Part of a small language model's weights: vocabulary 6005, capped logits.
MLP neurons of a small language model. Each row is named by its layer, matrix (gate and up: input weights) and neuron, and shows model dimensions 298-447. Each number is 500 + 25 x the weight over its row's rms, rounded and kept within 0 to 999. Numbers have three digits each. A neuron's up and down rows have the sign that makes its largest values positive.
A block is one neuron, or neurons of one layer that tend to fire together. Before each block is what it responds to, as a language model described it from the Wikipedia text at the highest values.

Responds to: Reported-speech complementizer "that". Mainly "that" opening a clause after reporting or belief verbs (argued that, stating that, informed that); weaker on years after "In", "that year", and "ch" in chairman.
L10.gate166:506486481470483512540534448530503503519543519496507461481496434529513517516499473527503489513459477488508477491533508502535501542490546499473468523496476477524516518474542488514455499505536495544500483495503492521501552516498457532533486486473480513492485509468526481506511511502516503504494485512472493470499515514491464527473497519470481485519550471486503465506484485520477480507430494501516471469555475518468517507480526479532489487561515481531513
L10.up166:519480521479462556495486550482548530507488503499474490503479485487528528520496492479506485483461423503527470543501484553477503515491446512497478485490516540510474493481556497501540529472513482511503512532506509496468457537509516483528488458492470494468550521492513476478455510508540505481530484521494493468512469462463496539516465472479519499451531544490554483492485492478504509523539500491535482534468514501507477486523518534503477492489478486481473
L10.gate219:487474539497558517518454478514501510527504478484460538515502494501481507497520487454476477543488520539508463518537506522500461542468485500510489512512517492500486500519505509490516515529507492508527459529500517560553549507536482507519503540525529542542505452481492487506459492479512526446493528501491504491503528463486471519507533489524478539508511488492540523535486514512554534469503488482503491473519507507507508480528528469500555514487516472500515
L10.up219:467523491508500477486495488456477483500474537515526495530461526507514482496524472522509525528520483499500508491493533530503504514533540519505485525517500456494496478529508482464477462477498488534493497476538501505501473500526479493502491538501499487496454496537555503535511489538519517493504529522508473460521512516464550549490483487493476507533502537459553480505478465475471497480524496481515493523531474507478452504501460534508516434445516477530483
L10.gate449:502496519492521491505492496516505470526498520502524525499488520532519551521531471457487509472509516478533522495524491505554516504536532493512452456479521524483474486508536440511505521520506495477519499493524452511542485503489491512515512470483456504545503523476539458469495527500497453531516516452499487509502499510536522464502566547520472508525506522495488510495486488528427504499549482472474489498474485467496533476489517533512521530454523469554487
L10.up449:512495515504535504481495485523539488488514522440461539507516526449483480566430535467518500502476476460441439510482454451497494510539515480515495501548488478502531509485501535438487493462460491533498520496485508481468480493526511487522476552504510497494534465538526477499496514519538491515498504515472493494503519517510505500480484491494512519493520495491550478536505509527535457497556488498491480474500469502480499515521494503488490482483504494505461
L10.gate722:486531511500470501443499507508528512531503487539488474475514501485490494501492505454504472453503525481482515501568527507513533534482509501493480515519502532493503529541489460490488481503504506488503439474531466517508502506529488497507451468491502478494471511481491485520533444495490493525499504512486487472516514485506450539517529545480512482476498504473477492463507517508509531518558507524486476463496468522468476513532489505496532487470533533483499
L10.up722:490502527492483526449541472467506478483483508512521477516506484480466487515506473506479507514511458452487528498530533491459505500504477455491487499453484516533526493495474520520529530505485500524527491505481506535482459483503507477502510493507514508473492475504546513474475501522486498468494476551475497506541506506454528454487473473519467502484546510448516498500517497498483480537533502510519511500484471488477525471511512546434531468473472520512494

Responds to: Dates and time spans. Month names, years and year endings in dates and ranges, e.g. "On April 4", "1999–2000", "in 2004", plus time nouns like season, career, course.
L10.gate145:510498536493540530461498484479530502471567513475455501470495481538529497503505426523534552512492459481508521493474524509525489472465495501530520498497473499502474502507492446481505483475486513502471497514474473507483515487510513535500508522483468497458512513534507480517509476481474512507505497484529509506536535447527479517526489507499463515496502526504474511482534515478484490479503543523481490546533524473484526489469515535512535502492472513532470
L10.up145:499502472512485491560517478490535497504441512510453513513476489510525460494507520499478452501467536510503535485482505550471546459497504462473484509519489505510497502489532489525521470501523513490507522543496472513455461525532509471481526484491479469492495490505507515486557518525422483472498465555454480512485500519541478451493540505503516515498498477472460496471566497490471461538510490544483511513492526487485496459501518486476508525529476526500495
L10.gate666:485503502495524518475504510474469525496488504517508494546539501513494517484534495499459507522521498515572516498491547491480502500495504531520496468462496473527541521485501542494528520547490503519481500523502473542494485502489463489447493504452488498554520503495514485484502529501548478554460540510523486501503533449487473456528533486506475485451478490482493494491520488515497508491524472521495498490489498511538547521474568496507468506478499537460517
L10.up666:474510497491497498471509499483481527473512464470516484512519444515462478502521485512483529523509513470482514497500511509486481503503514514528512459502536506502522479524490474476555513510506511518481450515488504498481526447534501456539509522526479504481476512462479504481495467480524488465500490511530522493480525510561540524476536508481473475504495476479478487482503501514499534473507460526501490541507503492514485520498518487528525496503495501497496
L10.gate962:483531494493509503503511534486454506565572457483469542486472481483492519538517501508512497506511523535469483530495539521519509446467513506476502453453518534564459506456445523517526541476457518519494516515492492497485500446475505475526510492491508515524525515514488522480494474480554533508476502541495503486499540537524534501540525475497488533485526468518500513478504483516448512536529454440500460507477532524496525466495490535464475507515468509520474
L10.up962:458506544511540484521505496435509508537493471514468496454515497476484546532520525460483537458515516551492452483528507495453547483511474473516509465524419501523495463501456506504480511498493484465479474485445502525489501492501531469486453500511489493523438519510509540439505534493498493507505472462520507448467514484512507454498522473490495491487488479496531516488524509452474503492457491476494562555497473470527497486504526526483454505500479481519497
L10.gate1169:519442534474540536537481501496537514541513515488484499476496499516515468473516476512535480504472467554548514527465445524523467494507515535500486465488525477540500473518515496532471522506481495511535519568514486480496490500548506513507529515512507491502494508485499468553482468540521488488497488528528502506541488487502503484483501513475518511494489482454514474488513475495500526486502489508493487481512519519508522427502517531462506516487468547527457
L10.up1169:456497475524464484465486528477497520460459525518506449557522512506514465467533508522516504475496488474469532505511509505452503463510495444489512440492506505488532498574491469472527478468507486486544517520507506481442528505517507465496531471505476505520473502483532482521501517503512526526482510536470520480476513494519483493451479514516522519469522494532486482488530500527493485486519482460480474521536488508513504524452502510512489523463444513525516

Responds to: Clause-introducing subordinators. Words that open a subordinate or complement clause, often sentence-initial or after a comma, such as that, after, when, if, because.
L9.gate54:477517527498496483466481469479530487499551544509497516511469499487476462583516505498483519515502465501489498489493477484506520544553526530498501522463515492529517526490504452518471498501510499487521475520518475526494462510514473531523479478531529496498500533469521511518490472505562460495525494502495498528551493509513526500512488499479500440475496482433521474491552501502512503557529528482502489463537470489485505478544511466528506473506500502490470
L9.up54:492521505487475540486519514526521485461509478494503535436507497507496529537493507498486520450492522535499476470494453512513525502518516461508519468527499524516482457475488496544465497506468495484505551519479504494508499492532483497478500470535464515494465495473508496519514481524552486478481511475530527501486521497523504495534521489471530492495496486535485540480449517493493529536491539506477534472487502522491509533519533509485511495513501475493468
L9.gate99:469498506490532526480511489512491489490524517542477491528512484522509479532456504474508482453536489494521562453448490469523465526470519456551534490508481446499428488521525554486543488490496491537476468485497519513514502520546519507478491540464458499494530525479475542535496460514547504497518478487476491492520469534498546495526487488509498503510489507525471516478464539465521473522483510500521526504520551482510530500509508494533505452528512519498524
L9.up99:513500514492494482464501459553502522474502480505552465472517483520531467506510459474493453503489493489486527492506457498525486491470485475489504484487461500513498494472519458509473511500538481472495527481540511481462509494512508513486543480494508480525447523495470496517490535531510519517482502519485469494559524518511531537578458498538482506494472453504493538475481470548471475478547474522502509508531518470526523455460508527441479506491495510485523
L9.gate149:516534485464524535490485531528501457515510488495571462464478502512515509490454529507552547451508486478520469523500494491465475534518453477538512509511488504447459518491484507511488537518527516480511493487502496492489529466541500542495516470498484493513497498485465469516516528499505508510480454466506502536524477511487537516522481542504478534587505491553486515502497519525521517497449473515499443499496483527487521552491490474523530496528521503500537
L9.up149:524475525513504471491505548493504462524508530483442525514518501470523485524513505518509498453489535492499523534478519509523490556486481535522483487551462510530484537533458498506482516508563513440498462504493481541491547500458501485524538471482503491514459507506531538478522507516447472488495502534456492472465529469486458487516566496481505524497485495517481535474496480503567511473456522490512517508536505529498465589521501463538468498508498506430516
L9.gate183:482517489499520486501538493514493523493506518523553472490509473503513491472505508449500509480479484499509464510528506541538523470500506515494479518523546428490498461551527492553451566509519523519453477475488480507483488486491463520472474469482479531517519527451463497542479543488488511508486492499495514490518541483448511521509518464494444518522553491513469495491451474495472537497525546505505465475521501541498509483492494495458512480512483562488540
L9.up183:495480483503505512509499511517504501537510533489513485460523517501494507533530456490526486449490525436473524547514525463506509487525491494521466483469528484545506506522470458528492485516527501502489499523506528519566482499494500474477520481510453519504484517489502507514483562524491489491520501527482497518518543504506530475540527525494484488537470453471460466499476510482480506507524475491495497464486478511486530531488518464501503521542516529461493
L9.gate211:461443498493523418490500485495524518519490493501488475541439498541486482529526527495466483465542535518537522491523490518508507506500551501469529480460530487527475520464493472479479519514497496487498524495535497472517550511530427547517476518527535507493503522461499492482510495506444454501536506486466495510548500470527504531525488504471527510525494499488484506483514528464476486488509496475529498487514501501509530506455476503504537501527484535506528
L9.up211:541489485462452483499506464502504508480508529534503464521462477530526507502464510507485537501476488511492522515509513521489499489517505529516498495526514508464513485505520529513538508494486468500518465498518518474489508495519511504545492493524521473511522524472487475494520481485478485429528476486502491487556537513525509513559461484554488469530489523513527488538468494514495469510504478483482509469529454469494490523506521495465503522546520545500453
L9.gate345:448517494511543484537469506501509518549484545508495506525472488509460470494490517510451481473490529481465503484475518467502513534533529495478523489533505440505485471527490520477533489537501528512497488484522515517492526485488476502535482490518464515467454500476510498490462474487527467508509519476526482505501547436526529482526476513512473513492539514519519522521493523499516469521542507506479532491533515492542510503519479500436496523484490475512524
L9.up345:483528463522517433498518530569579475502480493537472483494533550542486455505506513482468515489469490466473487488503531420502530553514490540515473533536462440531486478497494524481451487507510502514496550513522500533492481485487526507502469501523476502475476508502523456475509504494487447510514512497536521518525501523552532503522490509505491530499497490506511560535459479497480505482535529489476511492512476493502469512478504500466551539473531554475491
L9.gate371:475518494471513483510529510455490490498503497533496501438498500521520525466494487483532495467476504505483494458539519486527530511533502491525482454534484443525480499500476532524530490480507511489467494514502476498567490488497484476507528568478471511469487501540490503506515496448470519534495506462495494479535536521522520550506524557488488505500497503526453474531487496503461528502526514528515516496513491497482534468460512524526506481523548545509502
L9.up371:487538507470490508535485497477523523481476538498489475498521469455485530528497510514528461485507484507536518464494503477486526543471538497461454519508514457551498529501469492492492490550452486506477470496473497481461551500502475523470478484484486518529505531516537508505488453474485520536481446496502493505540515516469509501510475461469484495508534506544515471508486496509504489484449465547504500500484496539495446537502513518520432496477553528490501
L9.gate475:489485450481483487501502555472470444529498518494512518503494483537520543472463480501518479531490477539507528512498467488537480483522499506536530534504458515500516524510521535522558461490532488502516464499483471573521508523522471463501482446504481500517492480500499476503496514509529485523550509494501446467470550524548517445486517517510485460509500507494464503500492493481457466579481472504509496492475499477508566487490516507520538462524495485555506
L9.up475:487475507495504537551474485521486484531515566447509496503531515510501482522474481507495497500515489533480466478523532493506465535503548486515489515485530504512531512551537511505497505518529499446531520542488491511464461500551459546547510503497502514513540516474432478493485531472518465492524508511459477480527492498480481546516457556460529510530502482450503506477459481471547484480550464526491474523479528509495488521440541515495491535488508524526465
L9.gate829:505532494497539515465517511513488531507472473514540475511504518465442460453525515490486508510493510509453507514512547463516493485488514503538538522486506442454451446524479496472539488508484501490501488494511518476537474480506533515506478497505492530477503526470477494451513508518528482520498519503451482501473525483541491489532490518447517461580534494454454453490484524498500455513495474517480459527482515537523451488497450490483501460495522538472542
L9.up829:530418471459515504522464521486507486490533483476543486517497485520526507519549484525564504479480504496508492479501506517468507494501571472497488477519497520520490525523455448501520532522487516473530522521494499521501478511521514495517482519504502488509475497482490492528496489479553482481507504458529502449514520510551491516464503500492496522507502506526459472494512429552514515500518547479475478506506467495546496488471474508498515513499495495512521
L9.gate862:502504509548520477510511528498496462495514465442539537532499491490484500513491526469482478538503517506445506472488551547470484547522501523490542494470500483527488504471476495512498558489508509503474500482498544508475514511531516540523500525514479508537505490499521481492427543465516482512525524525489519479494511454475502473481495505484537534461482498433502424488518507518530503515505512519535483465507456528487489463517512531527515465492488528486522
L9.up862:498549509485464501454489538526513522503542485487535506492476469469486467539519508500505493507488490517507484522513505488467528572525514509474511494458528501502532463479481516500501514518497506533558482476486496523503466476493482544562518464487437501522515486497504513544491477495552483476511515492502544480505507474520522456516430508476514441525565505512501549520498521493476489509525526480494496497458480472532503501484452485482527500500547499460449
L9.gate885:492532515492499536489465465495502496557467517513490545470488482461521515541470515457521484518504494507499518461538492496501499486505504512523500528463532490487528487532500487467485485512503501473524512502514503521489507524499464462511514523512486496505452481506507464464476503513506474502514481525513509525497535505494468524471495542486515497514474490468532468496464497508476517510476483520521529447479512506476480511486498492546514512529493527483484
L9.up885:466523501500519508489506470470516497476518465464468504489526456529487522539474504485485498471515499490500491547497498511449526509505529538485514500466515489479492514471498444508548531518586501463558511485535519446494507527527457522456510478505508454470480517438524486498493508508475542487527485480495504527549510484509509516515510499483441539477496517450491469461496479544550519516491498435546490490518480506544480518496516494514550489493490537483526
L9.gate975:485522465476480524509457508508516498499532528476528549486496526530516508488423511501538531491521537519486476535464504449496494524452525502546532495457517484494503498529510501489520494486516499469482511497480517507516507566505518531473501497500503552509479510514482524560565466487508496490480490539525503513513510513515500505519505523488529513529521477495492507488490506498514507524498524526469499515555533512524492510474491521499483530500471500459545
L9.up975:504515495524485502509454477460508495477518493495473497515528518491504527482458458505501527478511507496502516548538502530537476536494499491533477486500500533486503506463457494471486492490536473533524528543463553504462457493475478535485498524472499486535516512462521515506533497521509494564476466515538525462541507542526473520549518538533490523494490466487471491456481479493489486473483480519527492506545490498467473474477461532517500551510457523470522
L9.gate1017:485497499491456478488523532531486535442501487524450508518473511551472507468511471486486456501479511494522497509514512487514493487490524471521492496495477518507473519527483472510550475473464517524512507514513498524506502466494449556498533532487492486509487511479502543556524475516491532500461506517531551533541547470501487482511505534503536506478503493461480515480495507468463469541538485470509532518551496499533472505473513438523490515559516444438461
L9.up1017:500520519524539462514473481501474522519477494519531478490500533510488490531500495494545560472535544521467477489531500464502505498517488536521488512460466529515532483474520477493551534467501474502505532490473407471518498490532526476512486574534485471541531469544471523494495540511524502536531457502488487482479492517580512550505543526537468510492495475517452517532487471525492527496468490503492482494498503509493486522460465512527474539548491492474444
L9.gate1116:499497493484427504535417489485514497473510482487523500495506513508521518481483532461458474498514554503537489487534519501539529480491539506486509494480525486485476496465514487485477484524505517506492498457514516502520497485507502487470471527490489522499524538484491473565505496505465496506489523495497475505496471482483506514544441480497472517537536510485503505510506544559511481480498503518539466493528494496521508518516485478486492489530474537496515
L9.up1116:528503452488501511521505497419540474487504490474507472451531478493506482525497538505510513496524485425506501500456480501494484462514443548504514487541457464502489505522489516524479501545504502481486471499596463495478488474415518491465520506493515471490520490494529468485529517504490481521543513485497459485528519532534509478534492462498477472516525484474478476455542471465473513491526535479486531505541554481530478521519505441520550529470520525473512
L9.gate1188:531458491503479536478440502508513477488510524524486517486524469502502505521531500491500499521494437517483542485468533505486519517460508512541534531490486512480520539488514537504488507490510511484494516520454520523502469514459525481512502515516491507513520481484453447514456430548535495480502533494509480518518523467498524493490513524466472504496547455455499454432487544497473516519503508535463486498489496506521496472499474514496520478511512468506489
L9.up1188:460516484495502528513481471521473478457530481501513495500451466486485500496515503506494497539483454465479489494501473555482510527490473492500490470522502473551535460470483481489453479513505511545516465504473490527511486523477501450526479491500488508430478478473465502523481507551455456486500487481489503486541497470501520478484525455483457509514516469472555472455524505471487461520435487533504498501486474472521522530484501500495559514458533528471483
L9.gate1202:497498470487524508456462519462492512471504477492520496511502471533510490498490460491525576534529499489533526490509485494489513499478497494542486535508497483558533464511488524530510502527509497485491486489515517530516479545523501502455538479493490449488490452501516531515497477554511559497520492500503523512520492477503461471504492496505456518480507494499478476492463478517456506501461493523493512485493487466500466511478504500481528505476500508501498
L9.up1202:519539507560535523522514503497477494477491492502512502508489508539489531508477520515530497447492528513537507532530510482484460528512484476475459490522487481512476528504522486533481471527496489491520440469523513520523513497546529478491528482499521482526526502502504489480487537484510542502561459487521484532510535518444502469505484517495510494554548474486508485505551522495518506512539508523526445522539516499504511517495487571487480518528494504502521

Responds to: Relative and clause-opening words. Words that open a new clause, mostly relative or complement that, which, who, whom, after a comma or noun, plus sentence-initial There and "wh" in Meanwhile.
L4.gate161:535450520479529555538507486504482492481528508498556502512491478516504527466505550486556467495481473463474489463487511477591472495479528483486504504556492498476474514487514474490474479501513513491514508478496486503494464461518502535533496504498485472493519486471509469498468540510529521522473510536510500489505509524498493508500483509464463528523516514523541465497488528497515461507514514506480491510482519556549478476525459472444544511514465492495480
L4.up161:497514521500470467464509518525489507483482514500484517531536496534455529476469532492480511467510500487508514475517527501521494524475467465497482449512538524513522502493484513473501461482502485530510510482451490547451516461482525474462482492493467544488462536432480484465543481517515479488526452507499535447570533495475528487509459522477500520504528525462496487505522446491492533540484470501464522512523488495479539520489516525516524479459442487502488

Responds to: Numbers and time units. Small numbers and time-unit nouns that finish a count, rank, date or score, such as No. 3, ten days, May 5, 27–3.
L9.gate5:540476505516516533453501485482487492480544454522554499516486508524496480486523529508519482488529488502476513482489507525508479505551489499512526528513514495471534478497486462480537486506475524551487506523440459465502527495476528531455484502498497485497515489490480481523494527490502507509540448492525467490556520511495486533536518504480514524480514511492510473520516517472485510495500480476503549512535524529464451547529554508478528513525515526513488
L9.up5:471502441507493473520515502484524514529482481469509532510525497523478497502522467488471524527479448486532508508544532480480523513487518509491518481518474479514509536508524511497567483562505481489482484528479490472509501477481454502503515463524493515518513471509516475507499472443492510503500525512499507504507488515532504428519491475504482485501512519501525517467515527541468508475486490502518513508491524537507483520479563497481497498502454490493508
L9.gate81:475520498525496494482519469497524525493501506441489524527508527501478479545465497512496524521524473484435469520477531493441465539520452543487514517504530498505508513472471528553510463459484515524514487512502571527458525528514503540549543486510461510517437536488541495496500526538506483514492516518495559498533518500467468446507482542473533526534473486495479504537486506500470539515487478486531493487481458469539517543534478510495543478481511502467472
L9.up81:513495491498511488494492502505536522476517503474471474487530528543460489479556527511518509502514491536521469470519519523534504453521498473462526513489523534525511499477519551528493462520565481434461489512512522519470483511449518513467552521490470496505523516524462490486470496480517459472508523472526472509505460512509500538488456504508485522467532515458467487531534514515497506485490528520507470487525459493493523503525518467517496488536479504541548
L9.gate102:494540511523473490475497474481500501456519485468505510491480461513490531531512512503512478532584505521506511538491530509435514522501488508481496513504483499492536507481507459495527530461498524506542479468476491473514531485538528478494508497494497479510490515530524526482536524484535493506495533503469489492509532513485518516455479533522470465509514532503496476471493498495468459515522497457502540494490473487496494551481506470518516524498519513534553
L9.up102:542555460485471452506533515518505537491479508501509509452525503542497489464470467466444525550533492479495484527519544501474503485515469531491468510448513433515520491492478522526501553520497505535524487533513497526473529509496544514431536529496510529511488505558499476517499505459514518529471495478512490497482503493520497503460516467510483463468468512545530484509508520481499513522526411495475482511503482511485506489514521490489539488495464528509499
L9.gate165:487500478507508515556498513472519465519487488520528540509504503512470527475493514522507467500528458492505500435529471529511472471495524531521509537521545484474451546510516518473475503470506524542514495468508490526508498495512513456524477543480471505491478494499510505479492482493486485517500528464468507510518487492492517532497521482492486494534526512520514483511471461515517478501502535523454524517471513505492536497453493529482487509538503478529507
L9.up165:498501492497493483480524494497486454464526513533498520504508480478509472489468555487489476519473518541521532503513502523470481499499499493512513480523509512515507504477499512560522501485463508517461500480457480501482502526522492496483481463448496498504535495454517526487483465508476525511537502527493521473520528494425492505490480472477532512514464484506542530488493453536478520515539527512522527535481485514506543516497491499492561484481468545491530
L9.gate177:462472502509474481487478484486497512530526462487485504529481495523480498497496458494514504492471498516481488543455522481443449502507486498477530524549524533485521528472532524536522531501484504522542475521499488509513485489536508483532495515512496426511487438478492456481443526471513500496490434534497497499548524471491504521516521518457462513468500494461524482535516485457477459508497527488519523514527533485494525501490499501490469530490514458508502
L9.up177:510492510486511524511500506513516492507521518515436459503460566543473515485499518500519481555496522500516465521454490526503513515533483450462490481526507514482492507505498505488493511453508501534526511460498458466490458505505500531512476490487477527488464484533503473476532501545508507522577501506464503533482484494531500459542475521464517492482505478495530531499502532511454468488512495499534510479485520449478535471491537501509513501456519556462524
L9.gate203:503546514476470504506479492471494528468511506543516528483455487523463477505561503531459497497498485485472492508518538496470469519542487494509526495535522531511466500479505564491456479506502516486467525528566495504491504537486519480531486519451470516500446443531483519560444462481537507528476492529512529513467490482457491446465520511492558483506553473525498526529472514478472502483530522528487497503494456460501478502483471508528503500445505484516511
L9.up203:433493465484494495504477492527475460503505477532491511517505507496529494514521529501508503521481504501526457484536507522489509485545464524548550497512505493490491506446480502495502525512496499464510489542533555453532493509455523471518521519523549526520477502487504493475518494502482466510487501504523500470512487488481491511487470490524470537509510485488481505519503485487494516503542470466531505502484463488522432517508524535497529499499494491467530
L9.gate332:530559543492470471504505496476526531545542529470517486500496451518501486543497523532461494464552510508478456476492484518494552539511489444538517533544508509541490484486491523498511520472503514520507483476527535481466508538493531477542511498481478485496481502515483533496551496472488470509455491522492523517467479503512536489494501462472491489542548523514552482494481530531521460480500486470463535520504545501468487503510496484504493463489475487505534
L9.up332:486510499518522508499445454482516468487543499494505545472486494519469515507469480542497522513504540507483494555510510526494498524509496507513505489537534506527531544508488507501529541498462515503489445508479507529488522471506491453530475498432495505465559540484515463516488484544501509507477518479539454495492531486491506514500514518555541489502487505513566466523527543518489533491510488527499488549494468486489477545501501456488501487512444481535525
L9.gate365:477466524462485492532467496471490512481481540463487454530495493513507521543550495531477478516520522531516497497490502475547521483513483512492506491468476520483443458469520443527443547520515519522533481536484491517500530508515469491504488503499470501531463492499493451481509506500479456569467446450534493527467465497550502517511473487477519453466501467478518502446500484503468490527480505476512518534515500468477498506520487476466433494504468501561511
L9.up365:454485467538477497527517547527504485510522512449479469462500556514463535511483469508531523491486531512491481521492483502583511467514512496496521488483447490507493460507442531486528486491539490512464503460491474543550496478488546512478536534512495491492529501515532497457521529507508446494508477505516505458496530524527524494490552510504542507534513531465521480506485476514499470492521527521520521489499492493507484497477504514480467500542523503475487
L9.gate376:448517524485542476488473505553490499515503457525529498482558500541515477516504511479519508500514525500495503535492473519446482506510504485488539450487545453467511488492507526486510509520504497507505476549505467495469512501511539494474520526492493480502508502537505466521474480438467495504517521519512491478502485502509469500548504481534470523519485500479549472473525511523514537479525457534496499527535521498499496461475507546500559558518494515530468
L9.up376:498468511450484497515478480493498502532510536500484517465495541491455492519492503514489517528538488458534470514522500489502512532507467487503531498490493487517499494517519514499506487519529492523522495538529474511465489473498507530538481515494491475472475540468486524493502487521496451470529545519497476499519509518472552464503516512451514500508545464484468527502522505492522487475540486505531521496459496479505452498504498505492487533498540477528531
L9.gate497:527494526480506514472541517500509503476567475521502467508475503487467527528508503514500514476518494514486509507493483507477494473472519479500466489467484489525543494503498516493520480537443503532496509501535469511488516508539481483491509477491534463527476493486533518497511529522507475501487514528467485505518511477514491485494503482469504497518519458453486482496558486500461451527437456505509485481479512473477542502499499520505527521503513452477523
L9.up497:523542521469533458489503486467554551541496462532497487473520498515501532450490472482495531510464491514476513496516488530489498529530494512487511518538539495526498463503516523497462465524540509534503531494531523452489508488511505448507545498494526492488501516468532512488491538527505480519468529502503486543501464475494508512511502514504482475451493499474474475480525520512537551519482486537503549511504483514476532562515503467496519474507491461495551
L9.gate604:506517466519503489480521481478517508506523535527543509515499502474476521536514534489443524447546489501490495533487471495525435486502533503515503500505523485507525486462556467486547509504507493496563517479488440516458489508520516468487539492471556519503516498452486503501490525525524487468513485494506495498492491517527505510504497514511519542512466530541518500478461492488505484497538495485529481517482505495511546477488471470518497523553495466505516
L9.up604:517513486485526528499485510469532583541517490478482491481501485482485481490503502536509498520570501496529469509520511524512503480512555533481536462486543462540493525500504484496494519496489482451454526519478454507471479501509462462478524492459466521490510552504494494542491467525521500498546550508519478478516519521453510511483474514505504548490493480484509551482493500542509524512524540527487481489533484497520477484477537503492510513527511521541491
L9.gate699:499521486491535468541504507536512527488513481533501502537472510516489505521510527478445515530538529529480504519528516483519463485492498525569512486519479483498528470477494476520500474501509499483492534506505496520509479514500508517505523503479485531464448494518510489437432481504525502504513463545510497518515510520519472506519493558482522478497535515468482507506485514513515532561489501454472472531503507501519501559525539518505525508489530467530486
L9.up699:487552503515504522463472491468525497510508476483509491454504494488493496548532480506441499530492472518487491586492517482473488462540526465523514498509534473500480466473442454504515467476492480496519523518493492493516474486461483515505488529469502547485527504461481515461505522502536486526435477494503465537543485495518490514473520508491501509515506492466544510494467534511497525547516456495490491508503508549532418537536515479532544529502480506492515
L9.gate710:482497479463538478498498488487480470490521531527523499506472544541506460538514466523467497514526487484527499509492546518495467476486497536520518510440513509526452522482506506509448503499492527535506502548500450499448535529512499459535490485528533516484476485484484488476554492502521469523465530502483511500512505513570553482484468515505485500465487488476488449482473540508432511528506526470460522519477484523505507517554450525480471472506466486502503
L9.up710:483573488506495480518527482509519560472524493507484494494482541551507513565528456535510499470470528444541498504528500515515503482474503481514535522498489506449486486510468514478466501516499498525517486538492516452475500473477476468462495470500501461509523498503473511494514511494481516477478471471531518485476452462507488476493483512510462493448472480521492465483522525514497521472471476470452518471460504528503494479486468464500535525475502493508523
L9.gate834:487538553525501525521471476529515494457535503457564502515477509531476467507513519495498505526538504501479470521488487508471461515453509489498478485544545481498489492508489562521489484507523520532512506477565469544477531529543532500487540478476514505503483502481466494453503508452523487507527482531487499476544473511545527508471504533465511516510494475535517487534472495519513477495536495525449546486482517455490470495450505493489515516473501475523463
L9.up834:452480470485488476518483473463470481498546530514528499475485540494501481521496537543475476477460518452477491545546529506555503517472508493515497524487483494478517446468536534496497506500516496517468471522501530456496501525461499509485479496460496520493508478481503544459491475516498456537513473498450460513492492514496464504484515470530469474489506549532510480493505525481487475506483413482506504529485507460530467482482482533556536523496486514503548
L9.gate1079:505438505507489491483502505508503469519482471524462499517469527510461502491517507546497499525490521495507479486525483498484475487550489511506527483513546491475503541478523513509508536483478498501524531508499529505479475568454549519509534542535523508510489486459559498542523519530530523505519510501508471484486509487504514519532469517482516529480522504492503473515493510499538505556481490490472497520511514487527462487500507473463509536474483506512504
L9.up1079:532503528433489504496528439489474548530524482491478488520531499508533495471522528526547494498515494550473533489503512488462521500525539511477522484524478532483510523458514511501497501496510502511489506522438517501491501502561526462554507556481510470543527502480528538501465471503484527514487534490518480499510500480485538484534465477504494479473485526520532502535499490484464512547474473521487543519442524497505472520485506496514545487531495478538432
L9.gate1175:502521510537480494477491547518510508478532471458494534488470527510476473491507446504510500539514536494468487517490511497504486470542483511508511493441528491506489475510493522540497504466504506509469423531474483499502487499479556501534503522551521498487457497494497485478518485503534485502532454482541493510502505492506497456494505512475487460503484505487540529526526508550510531543534482521500475510509478507540521512475487502414530492499464487551509
L9.up1175:511499475475464475552519493487502513530525469496495471534521536502463471524556493491530503467527533488495486493523504526522457493521504451492516547482494501473565487482517483492483518511488520558505498486495532496510500462461460517483522491487489473517505482506527480511505507466498488517524548538535519485489478528529515500500502424507459521488527520507508462472503520507505526515523486503519536524489504489485506516515466548507558515480511511508437

Responds to: Two-digit number tokens. Two-digit numbers 10–30, often a number's first chunk, in dates, model designations and measurements, such as MiG-21, on 15 March, HK$15,672.
L4.gate708:484490512470466483498490508467524466536479488473497486488513512518502541541459527469485479513490501554466491487462530452470453531533528525504464463456478496507507515522516551514516517479518526472480481468495505465488465518539495494509495454521517495541486461521476473504491537505513459505500502461489471500513512475520499473497483477495477499474542485541536494476559507541454516478510515478558487525473491504543474494530484538492524498492556539512474
L4.up708:513474489523506507498483508460485515462500498492490489542486497498482497477450499506543510538487494500449509493516529466514527518484491472493536505496500505500509509477468484532545491500478471510532480525514559508472520478508488519485500503494478491491461462505514469502481514448465476468533451536495477454558477499505488490522518444469516487489491477504479504475483494503499515498475536506479462520507485461506505490496479466475549488500459517495519